{"num_key_value_heads": 3, "intermediate_size": 768, "hidden_act": "tanh_gelu", "positions": "learned", "optimizer": "adamw", "beta1": 0.95, "lr_head": 0.00487, "max_grad_norm": 1.0, "warmup_steps": 283, "decay_shape": "linear", "doc_mask": true}
MLP neurons of a small language model. Each row is named by its layer, matrix (up: input weights) and neuron, and shows model dimensions 16-111. Each number is 50 + 15 x the weight over its row's rms, rounded and kept within 0 to 99.
After each neuron's rows, "fires on" lists the tokens most often at its 100 highest values on Wikipedia text that the model never trained on.

L6.up231:64 56 39 25 57 37 38 28 36 68 43 47 56 39 16 26 44 71 24 31 36 81 56 33 77 30 72 52 50 54 44 57 63 61 44 54 32 26 71 56 44 72 69 50 68 35 42 52 57 43 59 54 40 43 43 44 28 52 47 64 70 51 76 62 33 55 41 55 23 77 51 68 69 61 71 37 50 55 85 32 38 55 83 43 30 47 51 93 32 41 56 41 21 44 46 42
fires on: "9", "4", "8", "2", "5", "6"

L3.up664:29 43 40 44 58 43 53 38 64 38 42 37 59 62 53 44 55 38 30 50 42 74 48 54 38 56 59 44 74 88 41 41 65 56 56 35 70 50 46 47 57 49 49 58 42 41 55 60 67 36 52 65 45 35 26 41 40 55 61 72 93 40 44 73 66 41 51 70 43 58 49 35 50 29 24 61 36 47 51 43 46 53 66 61 43 78 43 39 27 39 52 56 28 66 32 75
fires on: " H", " N", " M", " C"

L7.up290:86 43 41 65 52 44 36 61 41 35 52 35 56 16 50 66 48 52 59 42 33 37 40 60 70 63 80 49 78 43 59 63 63 49 48 72 72 70 62 47 49 41 76 63 65 60 57 45 56 56 46 48 10 56 52 46 50 49 45 62 42 26 55 48 66 57 63 59 37 36 33 23 36 36 69 24 43 58 46 48 51 60 50 58 50 61 70 43 51 45 35 68 40 50 73 37
fires on: " =", "R", "SA"

L6.up600:43 46 90 53 59 32 47 35 66 66 61 38 46 48 51 45 62 42 44 49 56 45 39 44 52 33 66 78 25 36 41 49 58 57 38 39 71 62 51 54 78 58 40 60 49 69 56 83 48 49 56 43 50 62 48 45 27 39 72 38 52 51 41 52 49 47 36 81 56 65 82 41 68 56 47 37 41 57 35 50 49 99 43 33 54 52 40 72 48 52 61 24 46 70 00 44
fires on: "5", "4", "8", "7", "2", "0"

L10.up85:87 49 40 03 42 38 30 36 47 31 43 63 15 57 44 56 67 66 65 37 17 70 40 49 58 31 25 01 62 65 62 41 37 44 45 39 51 37 52 39 29 57 49 59 63 32 40 31 50 46 51 34 41 45 40 66 40 40 32 75 64 31 45 61 43 67 67 60 46 22 56 31 56 57 66 59 65 64 42 79 42 41 60 59 36 62 71 48 51 62 50 75 52 67 44 45
fires on: " "

L6.up124:42 47 36 53 28 67 30 83 28 72 52 42 44 52 28 60 93 63 56 44 39 67 27 41 78 55 34 32 53 62 37 13 36 56 43 46 47 44 25 50 13 26 68 45 60 45 35 59 55 43 66 46 48 38 20 59 35 31 60 74 44 50 36 57 45 79 52 61 29 52 33 33 42 25 40 44 75 76 58 52 53 12 74 44 43 76 72 37 43 46 59 63 57 24 78 47
fires on: " |", " ", " Apps"

L6.up337:73 36 45 37 32 49 41 56 58 49 63 35 41 61 25 53 63 55 56 53 19 43 51 39 69 48 44 31 60 79 65 33 36 53 61 22 75 51 47 57 16 41 99 51 33 63 30 43 60 41 67 66 53 34 29 71 44 39 56 39 59 34 63 68 43 67 49 51 13 58 51 51 60 41 64 52 74 57 72 50 52 17 83 54 31 68 73 40 21 29 37 51 22 39 52 37
fires on: " ", " |"

L12.up651:48 25 71 58 99 61 82 22 66 46 44 37 47 24 51 49 61 68 60 31 49 19 52 47 67 37 16 36 67 57 43 36 65 38 49 33 56 31 53 47 57 59 47 37 49 53 58 77 48 44 57 59 32 67 61 56 42 48 42 42 69 52 43 41 58 63 55 54 45 70 44 45 54 52 53 36 63 48 58 33 48 55 54 39 32 63 23 54 50 70 49 40 06 47 56 33
fires on: "s", ")"

L11.up199:82 57 60 31 34 53 57 47 41 60 57 50 73 48 44 57 44 49 53 50 22 80 11 52 35 32 60 38 44 59 61 42 56 50 23 50 56 44 51 55 46 62 67 48 56 09 63 59 88 64 68 52 48 45 63 55 47 36 65 50 81 40 41 61 62 58 34 59 52 67 24 66 76 39 26 49 49 58 67 38 33 40 57 30 41 64 52 45 42 53 46 43 29 65 53 48
fires on: " ", "1", "0"

L3.up705:43 46 54 48 39 35 52 44 54 56 57 36 43 72 60 40 53 58 32 53 25 73 19 51 49 41 59 62 82 76 39 42 45 59 61 22 76 63 38 46 46 59 62 65 35 26 48 32 71 44 55 64 36 30 28 54 41 64 37 73 66 25 62 70 82 41 32 70 37 43 71 34 35 44 33 68 67 17 29 47 54 30 59 60 40 79 58 29 49 40 34 55 54 64 31 60
fires on: " C", "^{", " M", "_{"

L4.up438:18 43 61 47 68 28 30 45 47 23 55 58 45 24 41 56 65 19 57 33 54 38 35 52 44 55 67 43 54 70 61 47 40 44 65 67 38 51 44 39 79 49 85 57 23 45 54 39 36 52 35 53 49 45 62 67 50 51 60 64 35 65 43 65 30 35 45 41 63 45 28 44 50 38 51 73 57 60 36 60 67 76 52 62 39 43 43 23 05 45 53 84 82 42 26 56
fires on: " ===", " ==", " Research", " participated"

L7.up313:30 27 54 50 51 70 31 55 62 72 54 38 46 47 34 41 68 69 62 45 62 70 23 48 69 55 29 50 61 55 30 31 47 28 66 81 49 59 24 55 43 41 65 29 59 57 57 63 57 43 55 42 35 41 31 59 29 39 61 53 54 18 60 41 60 85 55 86 31 53 57 05 45 22 51 42 56 43 48 56 54 36 85 50 46 57 57 40 59 18 39 48 53 24 61 41
fires on: "\n", " |"

L6.up669:49 44 41 31 34 62 49 35 53 39 67 43 28 48 45 65 55 44 65 43 36 65 31 48 60 46 33 24 64 77 56 36 48 44 41 57 62 57 36 21 13 23 75 30 42 43 45 30 59 54 63 58 45 45 56 66 45 43 64 54 54 27 54 71 63 56 49 57 39 49 34 45 58 12 35 41 37 51 59 84 38 37 49 49 44 58 68 38 56 18 54 50 62 48 52 39
fires on: " ", " |", " an", "-"

L7.up529:73 58 47 04 46 46 56 53 53 35 39 53 43 54 63 63 85 58 56 32 15 53 51 55 47 30 28 06 72 99 42 37 49 49 56 36 72 46 24 47 00 60 51 49 65 57 52 43 57 45 53 51 58 49 51 53 48 45 41 74 59 41 56 49 42 59 55 57 46 47 34 54 59 65 54 56 47 51 62 53 41 33 54 43 33 66 63 14 43 61 38 80 37 59 62 53
fires on: " (", " "

L3.up412:74 48 46 21 32 57 60 57 60 54 41 43 51 54 55 77 76 42 51 67 28 67 31 57 86 29 40 22 54 71 56 23 48 53 44 17 46 37 65 44 57 39 42 56 50 84 41 51 52 41 46 68 29 43 39 75 66 24 42 58 79 48 63 55 42 55 50 63 46 26 58 48 62 39 50 37 57 67 71 44 46 24 60 43 48 86 39 46 44 68 60 64 29 60 43 55
fires on: " \"", "===", " “", "^{[", " ["

L11.up683:50 17 34 42 47 56 44 53 63 41 46 34 33 99 56 33 33 51 57 63 37 49 38 52 37 54 37 49 34 44 65 38 61 34 34 21 66 59 28 51 35 36 85 34 71 47 71 39 41 44 58 56 42 76 40 55 65 55 51 50 57 60 37 73 60 55 22 78 18 56 68 51 61 64 59 66 60 17 82 51 28 63 48 56 39 49 53 32 38 51 18 78 60 60 29 51
fires on: " also", " a", " not", " the", " known", "ci"

L11.up224:52 49 43 43 34 51 43 62 61 59 48 39 73 53 10 35 55 37 32 56 60 53 28 43 54 68 61 61 54 71 54 42 53 44 74 55 64 45 93 61 33 52 58 37 52 21 24 48 66 37 73 65 71 62 52 51 42 53 73 71 72 47 45 19 55 62 40 45 54 70 24 54 73 50 53 43 69 54 60 38 38 25 65 24 22 43 44 57 19 36 49 58 39 76 37 43
fires on: " ", "2", "1", "0", "9", ","

L7.up315:40 28 39 36 76 57 61 21 45 44 49 41 20 43 54 38 61 80 52 78 39 39 45 32 43 51 47 35 54 78 76 12 44 39 45 32 64 39 41 66 64 45 71 42 60 29 58 66 40 48 52 41 53 77 60 39 22 51 47 44 62 00 48 74 58 72 52 54 50 49 48 48 64 22 29 23 61 38 70 59 45 23 59 48 39 66 52 23 53 32 56 63 47 29 41 72
fires on: ":", "=", " named", ";", ");", "):"

L2.up256:76 33 39 09 35 57 56 56 57 53 48 49 46 59 48 59 73 51 70 54 25 71 38 62 55 24 29 18 61 74 40 36 57 32 58 37 59 46 54 58 65 34 42 49 51 59 30 46 58 57 51 62 49 56 63 65 76 32 65 63 84 30 83 49 61 56 51 50 48 14 53 46 55 48 55 25 80 48 61 53 42 26 49 41 46 64 33 26 52 61 31 54 51 54 40 53
fires on: "=="

L5.up529:61 44 56 33 25 62 65 55 54 57 44 39 53 41 41 64 70 43 71 68 45 41 42 56 75 44 11 10 50 76 55 28 56 49 49 20 54 31 84 55 52 05 53 24 35 76 34 24 34 40 48 60 44 46 42 58 54 39 57 64 61 33 65 44 55 76 57 39 46 03 69 48 40 46 56 32 74 36 59 58 52 30 59 51 33 62 42 24 59 49 47 47 43 49 46 45
fires on: " (", " dis", "===", " [", " "

L11.up510:73 56 60 44 45 54 48 32 53 86 39 50 55 60 07 43 40 49 50 63 49 72 30 26 15 54 70 47 59 52 46 29 47 52 25 42 57 40 72 56 44 67 68 54 64 16 32 71 76 51 62 75 32 69 38 62 40 40 72 66 59 53 30 50 77 67 49 63 47 56 32 55 83 44 23 25 39 45 84 26 45 65 53 47 59 34 29 49 62 48 54 40 36 52 45 50
fires on: "7", " June", "1"

L6.up220:83 32 29 41 35 46 56 60 31 48 50 52 37 41 39 63 82 56 62 51 24 64 28 46 47 30 21 30 69 77 40 36 48 39 52 26 45 48 29 50 19 57 64 59 48 50 36 37 48 41 57 76 47 22 28 45 53 50 44 68 47 28 57 48 53 58 46 51 53 30 59 40 43 38 27 45 69 33 42 60 50 25 66 52 23 80 20 36 47 66 18 71 37 53 35 73
fires on: " P", " F", " L", " Oct", " Pen", " "

L5.up447:37 41 64 49 68 56 54 69 64 64 39 42 32 65 66 44 49 37 48 49 53 30 42 41 38 63 55 44 44 40 44 68 52 28 36 36 53 96 34 55 73 33 54 40 57 99 68 25 28 41 60 65 31 33 37 74 41 63 69 54 56 50 53 60 70 50 53 59 56 35 63 42 60 56 18 56 61 41 71 51 56 90 58 57 56 64 28 15 33 26 28 78 44 58 29 69
fires on: " ==", "ion", " Candidate", "Flo", "---|---|---|---|"

L2.up368:93 52 14 52 52 71 63 23 45 37 38 99 20 51 41 43 52 34 64 67 41 44 59 49 42 52 46 33 43 69 58 50 51 63 65 54 52 48 49 29 49 51 55 46 63 84 90 56 32 67 48 64 53 50 54 65 53 39 27 35 42 53 48 69 36 37 63 36 55 45 53 39 55 44 56 51 51 19 70 67 54 71 45 86 44 50 63 16 42 42 49 54 16 82 57 57
fires on: "=", " which", "Cl", "our", "It", "tain"

L11.up173:42 26 88 61 64 66 41 29 64 64 47 38 57 27 42 30 58 69 40 40 39 44 59 35 71 45 58 65 44 37 55 62 58 37 42 62 76 42 55 62 74 73 44 47 62 16 61 73 58 65 71 27 22 67 61 49 37 45 52 40 87 55 65 36 66 54 35 65 54 57 41 64 54 46 48 39 68 61 53 41 60 77 61 50 16 52 57 60 60 47 43 18 33 37 39 41
fires on: "s", "p", "9", "8", "a", "le"

L11.up98:51 59 73 32 74 73 66 32 36 65 38 37 47 51 34 63 69 66 53 53 55 75 60 60 58 51 44 30 45 62 57 23 60 37 53 55 36 35 54 54 68 51 42 49 54 42 35 53 47 31 50 42 37 64 68 35 47 31 54 66 68 26 63 35 53 59 62 64 52 41 81 53 57 48 40 23 97 54 45 45 68 45 38 19 26 48 33 71 61 53 59 33 33 35 37 60
fires on: "-", ".", ":", "–"

L5.up712:52 41 50 57 60 51 38 52 71 17 45 34 33 71 69 50 62 37 59 47 65 49 33 64 61 47 43 76 36 63 50 46 41 48 54 49 69 87 31 40 79 19 47 58 46 72 45 32 49 35 54 64 59 35 44 68 59 66 41 57 47 52 67 57 59 56 49 47 58 40 33 38 53 35 40 65 50 27 57 45 51 97 51 51 47 52 71 39 42 30 32 64 95 54 03 64
fires on: " end", " ==", "pre", "lies"

L7.up603:48 45 45 59 66 73 40 68 20 61 61 36 58 48 61 66 42 44 55 38 54 43 35 95 61 43 59 56 44 63 54 84 72 35 43 65 68 77 68 59 39 30 73 56 60 79 42 50 21 62 50 53 72 63 60 37 36 48 42 54 39 33 59 53 39 28 58 50 38 23 54 50 48 47 53 46 62 65 46 62 38 45 40 36 45 76 44 38 64 73 55 57 36 59 85 53
fires on: " at", " the", " it", " =", "s", " called"

L2.up555:68 54 50 18 45 73 62 49 60 52 39 41 43 40 45 55 76 46 58 70 36 49 21 59 64 28 42 14 65 77 49 26 43 46 58 47 69 49 58 57 53 32 45 23 24 61 35 56 49 32 32 62 43 46 53 54 71 31 56 53 67 28 69 43 50 69 56 53 58 10 60 44 52 44 62 36 68 65 93 58 51 34 64 52 19 68 49 37 50 61 28 50 37 47 52 60
fires on: "===", " \"", " “", " [", " (#"

L3.up410:69 57 42 00 50 62 69 71 39 41 39 48 51 56 39 70 95 51 71 69 26 72 32 59 49 31 36 17 73 63 44 42 69 33 59 16 51 42 48 43 42 36 46 33 32 57 38 44 61 47 50 71 47 40 50 38 74 32 66 83 70 25 61 47 38 66 49 61 46 29 67 25 50 52 39 41 74 53 61 68 47 36 42 51 34 60 16 28 47 56 39 65 58 56 31 64
fires on: "===", "==", " \"", "-", "===="

L2.up664:58 51 54 11 50 73 61 39 54 49 39 42 42 35 46 56 75 49 61 64 42 48 30 55 62 31 32 09 65 77 49 22 45 45 54 47 69 46 59 64 50 39 40 22 33 55 47 60 42 24 35 62 33 53 57 51 76 39 55 56 76 29 72 49 51 65 62 62 50 16 53 39 57 48 57 33 58 67 89 49 40 34 64 56 21 74 54 33 51 61 31 47 48 44 48 55
fires on: " \"", " [", " “", "==="

L2.up435:85 44 27 48 60 59 40 19 54 17 25 94 25 47 41 49 56 29 69 60 45 32 50 49 38 36 35 41 71 87 71 40 46 60 49 47 51 46 47 23 65 50 49 54 63 63 53 52 30 66 46 64 56 61 45 99 59 27 34 40 47 64 57 53 47 42 57 21 56 34 43 14 48 50 44 44 32 27 33 74 41 64 41 81 54 42 46 24 38 36 37 56 48 74 47 59
fires on: "our", "=", " Candidate", "There", "It", "The"

L7.up697:52 23 50 39 36 48 64 59 59 48 54 43 39 54 55 43 40 45 51 64 26 46 15 40 60 54 56 35 64 63 60 67 59 17 56 37 63 44 28 77 35 27 71 54 19 58 28 27 49 55 66 48 40 47 40 66 52 42 35 42 57 35 67 82 46 86 30 67 47 28 47 73 37 49 43 58 61 27 77 49 49 50 54 55 14 55 45 29 48 58 26 59 22 83 74 53
fires on: " ==", " dis", " ex", " sub", " con", " genera"

L10.up246:24 47 49 44 37 67 34 52 50 49 47 45 29 80 57 61 43 41 59 66 58 53 64 37 60 65 40 52 34 65 78 42 48 29 64 68 56 56 27 80 50 35 42 46 56 46 51 77 50 59 58 64 49 72 44 59 63 27 85 46 53 55 57 80 46 25 42 78 55 44 76 45 73 44 49 62 77 38 65 47 23 49 51 41 59 69 46 44 11 43 29 56 54 41 34 39
fires on: "ly", "ry", " also", "ci", "er", " currently"

L10.up252:56 27 52 41 55 40 20 57 65 32 32 40 42 46 54 36 33 56 67 62 50 62 32 47 45 70 56 28 69 74 73 67 55 35 41 66 40 31 49 75 51 44 38 44 44 24 62 51 61 51 61 56 56 43 57 42 44 20 44 46 71 43 49 61 45 47 48 62 41 67 28 62 83 48 60 31 36 57 43 42 37 51 73 43 50 47 33 57 31 11 41 39 44 65 57 37
fires on: "s", "ed", "es", " "

L2.up606:92 61 26 43 67 56 22 15 48 31 27 74 49 60 33 43 52 33 52 70 45 46 63 55 34 60 52 26 65 90 57 33 56 46 37 78 59 23 61 40 50 56 62 45 46 70 66 55 20 73 32 39 44 39 34 76 24 36 41 39 52 64 59 39 41 45 68 38 60 52 37 23 53 56 62 56 57 35 67 63 43 74 40 85 55 47 46 34 39 42 44 76 37 72 44 41
fires on: "ers", " top", " groups", "=", "There"

L11.up67:69 76 49 27 64 36 74 58 41 52 61 58 41 19 49 35 70 55 30 38 37 83 72 46 70 39 66 44 76 30 29 57 50 48 42 44 40 53 30 44 57 77 51 33 46 35 20 66 77 52 48 68 19 57 50 48 54 52 57 72 51 69 42 45 65 79 46 54 34 68 51 39 53 63 29 53 48 68 56 34 35 45 36 30 33 49 52 60 37 28 44 47 33 46 62 70
fires on: "1", "0", "2", "9", "8", "."

L12.up328:87 63 62 38 66 46 33 18 50 51 50 63 60 35 39 39 62 60 39 50 40 69 48 37 32 49 59 52 90 38 53 59 45 42 36 47 46 36 56 51 41 42 62 58 74 22 55 85 42 42 40 57 50 46 71 71 27 39 62 59 86 49 39 41 34 57 51 59 46 39 40 28 76 58 58 39 40 63 65 49 41 90 52 47 33 53 39 57 57 54 62 60 51 71 36 48
fires on: "7", "1", "6", "5", "8"

L7.up357:61 53 46 09 33 55 43 65 62 43 45 47 42 65 66 70 71 46 59 36 23 81 40 57 60 48 47 22 62 77 48 44 42 51 65 55 80 51 20 58 40 36 35 47 55 62 56 40 65 52 57 66 56 47 52 58 36 37 58 81 93 40 48 74 75 64 53 55 44 47 68 44 66 59 61 51 63 43 47 49 22 13 51 48 31 79 55 22 44 41 51 72 55 33 51 53
fires on: ",", "-", " ", " ("

L4.up98:30 61 61 36 88 37 31 52 57 36 38 39 62 44 63 24 40 44 41 23 49 44 25 61 30 30 58 65 47 52 19 66 55 43 48 56 48 57 40 27 62 36 58 63 54 57 42 43 52 41 56 39 52 36 38 58 26 61 42 61 23 90 58 74 61 43 42 53 38 50 49 66 49 61 23 51 34 50 43 52 61 63 55 63 58 61 34 35 24 48 51 68 80 89 24 59
fires on: "===", " ===", " =="

L6.up758:65 48 37 46 46 46 41 84 43 61 54 48 47 48 39 56 70 69 36 42 31 58 60 42 63 48 59 41 53 73 53 52 58 49 68 41 63 43 22 59 32 45 61 49 54 88 16 33 46 32 59 38 47 40 67 58 61 35 45 42 56 49 66 42 35 60 51 54 09 51 31 60 42 41 57 40 82 29 62 43 56 22 80 51 32 29 94 47 29 30 50 25 47 32 75 34
fires on: " ", "1", " |", "2"

L12.up265:64 42 85 45 68 47 49 29 60 77 60 40 63 21 60 34 55 56 49 40 62 45 45 27 82 33 56 44 54 49 57 53 56 43 34 59 61 23 68 59 37 48 63 35 38 57 20 75 54 45 57 52 21 51 52 36 42 38 44 38 81 34 38 51 26 53 40 50 29 55 30 34 66 42 72 37 52 51 44 31 55 85 58 29 44 43 07 67 62 56 43 72 16 47 26 51
fires on: "9", ")", "8", "0"

L11.up131:61 62 53 33 55 38 60 46 28 62 60 62 71 08 53 51 41 57 42 42 37 71 62 57 66 22 60 37 54 40 40 76 64 47 31 41 63 36 27 42 47 59 31 39 62 39 46 64 76 37 75 59 49 62 64 62 36 59 52 69 52 34 78 69 36 50 40 52 24 59 52 59 41 23 56 53 55 35 36 66 38 38 45 23 40 49 50 96 44 57 55 56 30 40 69 50
fires on: "9", " per", "op", " ", "8", "6"

L6.up602:87 39 45 51 55 30 52 68 25 52 59 39 51 20 47 93 41 68 44 52 38 43 69 63 67 56 79 56 69 50 37 60 38 45 42 82 48 50 65 51 19 40 46 54 53 46 52 36 45 46 61 42 39 30 53 33 35 41 38 62 46 19 42 49 37 51 54 45 48 39 62 33 55 39 69 38 39 93 40 68 37 75 42 44 64 50 53 26 65 64 43 52 27 46 74 42
fires on: "'", " =", " similar"

L4.up213:20 62 70 52 71 49 40 33 65 38 42 46 45 67 76 48 40 50 39 53 54 44 34 43 44 30 61 68 51 43 56 62 51 57 72 29 40 59 37 66 66 30 63 53 25 32 43 54 56 51 55 43 73 37 69 24 35 71 54 39 47 74 44 74 42 38 52 62 44 60 66 64 64 49 05 61 55 30 34 40 62 71 48 52 30 53 29 60 42 50 71 42 50 45 25 66
fires on: " album", " Minister", " MF", " Em", "sk", " wife"

L7.up311:53 33 33 27 47 48 36 58 71 44 49 51 25 37 38 82 58 44 72 42 25 56 13 64 54 48 37 26 69 60 48 46 45 40 33 67 56 48 31 47 29 37 69 49 41 56 58 33 55 54 64 49 46 29 67 73 62 27 45 47 49 21 68 93 44 68 44 56 58 42 60 52 65 33 45 34 38 40 71 79 59 37 64 53 28 57 40 16 45 34 37 58 51 57 72 78
fires on: " ", " re", " con", " Re", " de", " ex"

L6.up242:34 44 48 48 36 69 38 66 63 62 65 26 30 41 43 47 71 50 56 51 42 43 28 43 70 67 33 41 78 79 47 37 47 37 47 48 53 55 29 44 33 05 79 40 52 51 40 55 62 39 58 51 55 49 37 57 51 51 62 58 51 34 60 63 55 86 51 66 22 60 35 68 47 37 33 38 67 44 71 43 31 31 78 48 34 48 81 26 52 23 50 41 52 36 75 34
fires on: " |", "\n", "---|---|---|---|", " "

L11.up692:44 59 42 25 37 53 57 40 42 76 65 40 52 26 40 41 29 52 39 46 31 61 54 40 31 34 52 46 67 62 29 58 62 47 58 76 64 30 32 53 27 65 56 67 58 23 63 62 47 15 66 36 40 41 52 54 45 56 42 57 59 22 52 60 46 30 53 43 56 51 29 72 18 44 71 71 53 32 48 37 58 50 47 24 22 70 61 84 41 45 58 36 16 57 69 50
fires on: " |", " km", "st", "%", " ", "6"

L11.up348:49 47 54 34 43 39 46 64 48 37 39 33 51 99 63 32 55 60 59 75 39 64 72 14 35 62 34 47 25 46 53 47 43 21 23 69 58 56 28 43 64 34 46 53 64 79 39 37 57 65 66 63 24 43 54 30 77 31 51 56 62 49 57 77 76 57 45 91 17 56 58 41 46 45 54 59 74 16 49 49 18 77 46 59 47 63 47 73 22 44 34 49 69 41 46 57
fires on: "ly", " not", " also", " that", " such"

L2.up697:97 41 12 54 71 49 45 24 43 27 27 78 34 45 41 76 43 30 67 51 43 42 66 53 31 43 41 28 71 88 67 27 48 56 57 53 56 21 71 23 61 53 45 38 58 84 58 53 46 56 45 46 58 48 64 77 43 29 34 51 36 52 52 49 36 41 76 20 45 54 64 27 49 46 64 41 60 40 64 72 51 55 43 76 57 39 40 33 50 37 42 52 33 85 69 49
fires on: "our", "=", "There", "Admiral", "The", " rating"

L5.up34:30 60 66 56 69 51 38 48 63 33 35 64 50 54 50 59 42 30 71 41 48 28 43 61 52 71 54 61 04 40 39 83 44 59 35 25 51 70 44 54 82 45 69 66 57 39 82 51 19 61 65 35 32 35 51 63 25 82 60 54 58 83 36 54 45 53 52 53 76 41 38 44 48 47 63 47 52 46 15 48 43 92 48 56 46 56 39 46 43 50 65 39 52 71 24 59
fires on: " ===", ").", " Wales", " ==", "lum", "):"

L11.up232:49 52 54 17 79 65 35 22 52 47 48 25 14 48 37 42 63 67 42 63 44 76 52 21 45 31 50 41 52 70 66 34 44 23 29 56 44 63 29 59 50 48 41 33 73 56 59 50 41 48 61 51 12 71 74 54 40 17 55 63 57 29 72 49 56 54 55 46 46 48 73 50 96 46 69 21 72 31 56 53 62 48 54 28 39 40 41 36 60 39 43 46 55 36 22 70
fires on: ":", "=", ".", " Website", "li"

L2.up118:79 54 44 17 44 65 59 39 61 52 40 41 44 46 55 60 76 45 61 49 35 60 42 71 58 29 34 07 71 80 53 31 49 49 51 57 61 39 55 34 50 30 44 40 37 64 27 48 67 44 41 69 41 51 61 50 68 27 53 66 85 08 62 54 53 74 58 69 51 13 58 33 60 42 56 21 64 42 53 56 55 27 62 49 23 63 34 33 40 55 53 66 68 55 41 64
fires on: "===", "=="

L11.up473:43 39 56 46 91 63 71 34 56 54 42 55 48 22 44 49 73 59 62 43 50 46 63 66 69 47 13 37 79 72 41 31 77 52 29 35 54 37 23 52 67 65 43 28 47 56 38 61 39 53 41 53 27 75 66 48 43 24 48 43 72 48 68 64 41 81 58 43 42 71 27 56 53 32 60 43 42 70 57 72 27 59 51 48 36 50 49 41 48 57 45 46 15 41 58 62
fires on: " and", "s", " the"

L2.up517:95 47 12 48 50 71 31 49 58 30 20 94 31 54 36 51 54 27 65 47 45 54 34 54 41 51 40 38 62 73 62 37 70 54 44 63 61 31 31 16 37 42 58 54 44 67 69 50 44 78 38 60 52 40 93 77 48 33 51 46 39 64 58 48 55 67 67 39 58 61 68 42 61 52 60 59 30 27 23 73 46 41 48 73 50 53 59 29 33 49 49 34 42 70 61 54
fires on: "=", " which", " well", "our", "There", " elections"

L10.up283:74 49 43 34 38 39 38 31 33 90 56 42 32 59 14 47 47 59 40 65 27 66 48 47 60 35 69 36 61 51 56 58 66 52 37 41 44 44 56 45 57 47 77 50 46 27 35 49 56 62 60 55 52 57 44 65 45 53 34 63 62 46 68 49 47 55 40 56 46 67 36 67 54 31 52 32 58 57 74 35 63 50 61 36 63 71 47 60 43 33 25 67 37 49 46 51
fires on: " ", "9", "2", "1"

L2.up748:66 50 35 44 90 54 44 51 58 22 34 52 25 44 64 81 45 23 51 55 59 43 55 62 40 42 47 31 67 71 50 57 54 59 33 43 26 45 39 37 45 49 51 64 35 75 50 46 36 55 53 42 58 66 46 73 53 50 29 47 48 64 58 60 36 38 53 30 59 40 19 25 56 46 42 55 24 53 28 60 54 68 39 68 52 34 33 27 38 37 55 72 50 62 61 48
fires on: " ===", "=", " Candidate", " groups", "Admiral"

L5.up637:37 58 63 47 88 48 38 41 57 38 50 45 57 62 84 45 40 37 64 42 54 31 46 83 46 26 39 55 36 66 39 48 44 34 25 37 40 74 41 43 44 35 51 72 60 90 56 54 29 50 37 50 49 21 71 75 38 33 23 52 43 71 64 57 75 53 47 48 56 38 45 29 42 53 53 34 34 21 74 41 51 97 49 49 52 35 47 24 36 50 54 63 55 50 30 42
fires on: " ===", " helped", "ability"

L10.up604:75 51 49 34 41 56 44 37 42 65 44 56 49 33 43 44 65 55 46 60 41 73 31 47 48 48 56 40 45 87 48 47 57 50 60 63 99 34 50 44 46 51 69 48 41 24 52 47 84 55 59 68 65 76 31 46 38 35 49 57 70 43 37 67 53 57 43 74 59 54 13 64 40 48 36 51 48 60 61 39 63 58 50 44 32 40 43 76 52 63 46 72 45 48 36 61
fires on: "1", "9", " ", "8"